config.yaml
head_dim: 64
intermediate_size: 3072
norm_eps: 1e-06
rope_fraction: 1.0
qk_norm: false
init: "uniform"
init_std_qkv: 0.0209
init_std_o: 0.0
init_std_down: 0.0
optimizer: "adamw"
lr_mult_qkv: 0.7
beta1: 0.9
schedule: "wsd"
max_seq_len: 512
MLP neurons of a small language model. Each row is named by its layer, matrix (up: input weights; down: output weights) and neuron, and shows model dimensions 48-143. Each number is 500 + 50 x the weight over its row's rms, rounded and kept within 0 to 999. Numbers have three digits each.
After each neuron's rows, "fires on" lists the tokens most often at its 100 highest values on Wikipedia text that the model never trained on.

L3.up1430:495511425476572508438437525437489569502553394519496514513416514457549563612486400537479546495438486622536446486520510519558544511482480537564524554481607495603441486476525478488429544534523516422487508496503573480463471539415484501510522432467534511484533598600508534509557538515423494434
L3.down1430:498494536601475556479526490537469461504557518446533407557565375501454560406504552411510471525489522492540551552557488474444435477494616360426537460539480499421438464474462495508559516487436583532553481534510413444511546542617539447561427548512472561554444502472535541474477497470550477561
fires on: ",", "d", "re", "ly", "P", " way"

L3.up18:480559467500604484431505469569488483482520521527461462408410493434499550492536526492551496461541528525529582488497533622600479523535492517541483538560524538522364485504486541563479504456522556484395522475461487481469452492513556460560462424534505442411533460534403425629524435503540511549
L3.down18:499495508504437547563427556455446515480468466455541511524556544569577527486433464466479515487490478511500395526501448379460547426490477471466514492472469475474627534519595464501526495563519436467558468549581501461571533564551463553449561546492483492538457547412543565453499589449476474459
fires on: "to", " where", " of", " loss", "ra", "in"

L3.up1452:489507488498552491573522587511536446545570570447598498442436405476520454506565451500536533463423535507452490550530558467516514630444498522505498472442391530528581473480455494386451500445583547421482425434559611450548479447485530587406421559509562359512509534485505498489518531471472556495
L3.down1452:542513527462501490423439425438424525447458497593482508479578623563514569488536630530539495481589419495491559431475483499484510493570495463479448534576503501502437544556486519616574493475486450485469560613452397548437522540511452391582498426434511572418514445488513502563488449515600526596
fires on: "th", "nd", "or", "rd"

L3.up1657:475509451469450475505416528509421488558532490493477560493526468445490492607585594397559496566507474501506521516639475537495495468498495510504428518554531565516521431397529478511539471480389546513426444481545527432475428404527454407533447532508435519444458480531552559424478400418553495491
L3.down1657:475510455516531497478551425518612537443456533522536394527483483601500523420388371542437502399497529541524504556379485465539556529529482456480568528466505462494435566555512473480455577547647499473509599517513447524534617550536513599474542476510547475521493534485477465560511606615527562591
fires on: "n", "is", "ting", "tor", "be"

L3.up46:397556452480492467506562443604524487511462496483438575448535502655428503529497474459448520476537468485602467638553431444486498403492494585484487436488585577465519482455470519527474502455536481453480431472530501531411504465488569481500465398534498520472467437548544420522483474517491384501
L3.down46:609439549503506510414465534401447477494502513526587427541482525354521533533491458532458573482545542573514548393397596522476542580543462439535559555519520513563438515524520527558465518510447532560520548543491501441504457511513406522463574518481502510541576521444464550513553428428519580498
fires on: "un", "in", "s", "re", "mon"

L3.up1964:472485476534412597431453586581484558563453508489512513552525465512545540573443500559446484510468501486516545530540598520574403475498500563539528606507482439426460482484469550679462418503603550496517547479596525422478504472491571577416455521569531444460551559445440622467515510579577474555
L3.down1964:527489509577578453555479380369512490468490468498477442414474558481337483536424498481440526571530500523418499442517487525430484485525519545529479464552578556528493514558534485454454524480452454490544522428491470491520458491515408429546557547405452464564379505574494444607552555399416518394
fires on: " its", " population", "loan", "F", "ments"

L3.up2986:526379482544581468560521443514492458532566455558553510542445486439475577493504554508506489493489484543511505475524486565477534571544491462534478448519541521524483528507468494545448500514507433446497467473594517426555367437498527479456537509428558455568379405532510461427543510476475477522
L3.down2986:483558531449431539471478603449500513446450531482413473429503477572531450525458497437521445468525538449479490523488485472525477504480495520452543561460467501451502496511556527519565483516455590517512553462424523491419611549458492496544449525594459476419624565497471578565468440495528504427
fires on: "ville", "can", "a", " II", "ca", " Bradford"

L3.up2600:473623520482519522400492517474450499566559428530412456478449414481595421536512442593467459455486449511501486546558541525465496438471431559462593518556559581516520471498506444609534558432555420511436522505457443476523447560440549493488484562480444554454573581502457510525506558480469490449
L3.down2600:535425470494493472535520451517520502477432617501589528539526572467468652478490578456523529555511514504509547428417474502507508576517559433583390543474494479501517498466522548481434416510472521512601414531520532475455550480492450519513563449515513482489416424490589425447555488531490552569
fires on: " World", "ung", " results", " Pok", " Earth", "TL"

L3.up153:549400532481444526555407569446503524557468489603434460507517531521611523515552525534417437448497565524517433512527531482502492494451521567481481503438450487491514480604497431502571541465472455497479419462614451524456495492494556592539419463585515527519547495472527529486549486605568472636
L3.down153:487608479467554499450566481558531490489521472457591526469493459533401491489515512452572491578447479481482551483525464476477418517561493390529458508556507538461545614417442556509489511573500631529457542447431488438545522525523450534496514553441453465555498498535475547511462529441467489362
fires on: "]", "kin", "S", "es", "}_", " like"

L3.up2738:494502434591486478500510534479534556494432541479431515478528545544604532533525421509466417431564496566556557439459535454572494531434397470618595552470447461637508429568516525554516439576452436516472489503595456471427452515463495465461410505502555525543519473578524478511455549535533414503
L3.down2738:532460585437520524489481437485543494526544527464541476512454462510519419474452555527513600552411459469478482591601466440445489428532524497457461438544483498444464543467480502471514510482552575438477565411414462537540498541532486528532533545553475454453465515414457460508509446438479559525
fires on: "es", "en", " into"

L3.up2786:538439433516566476532544431482522414545472504530611553414404498433571525506486469408444516491446552464477484559482436555514455471479429601506551480457482521450570484533616534487472517511445527480506526467586522380458520555535518478430495401574464452498385491345572569579486561486492508426
L3.down2786:481511555479502520422439606564568597528517464460485524549557537516533493542458581549453474457532500503490469497511487540463515481496653434537466462561482483516370522480404412552473496443524485499466505428456475611534416535444493532574472561412489589587558513520451487485571481469546557557
fires on: "e", "es", "o", "ul"

L3.up616:544489511581492493520453464438574498526581390535524457512471479486482490494594528484507502456545545563473550435584503554455558551534517511561519458616484499455510517529536487622356481471516610501520402486448506523514484539453566529534381568527485546495563498485525461484492520402469478442
L3.down616:411559479395515530397544603520448469478453607466452509475521550501511533544385525527477448537536431500506428569371476486512461474482521575450477431380524517509543519467470459484602503423524435511464585343526465443461506497511478513499536419448523468502473515498502579542447473599511453521
fires on: " ", " who", " and", " medal", " or"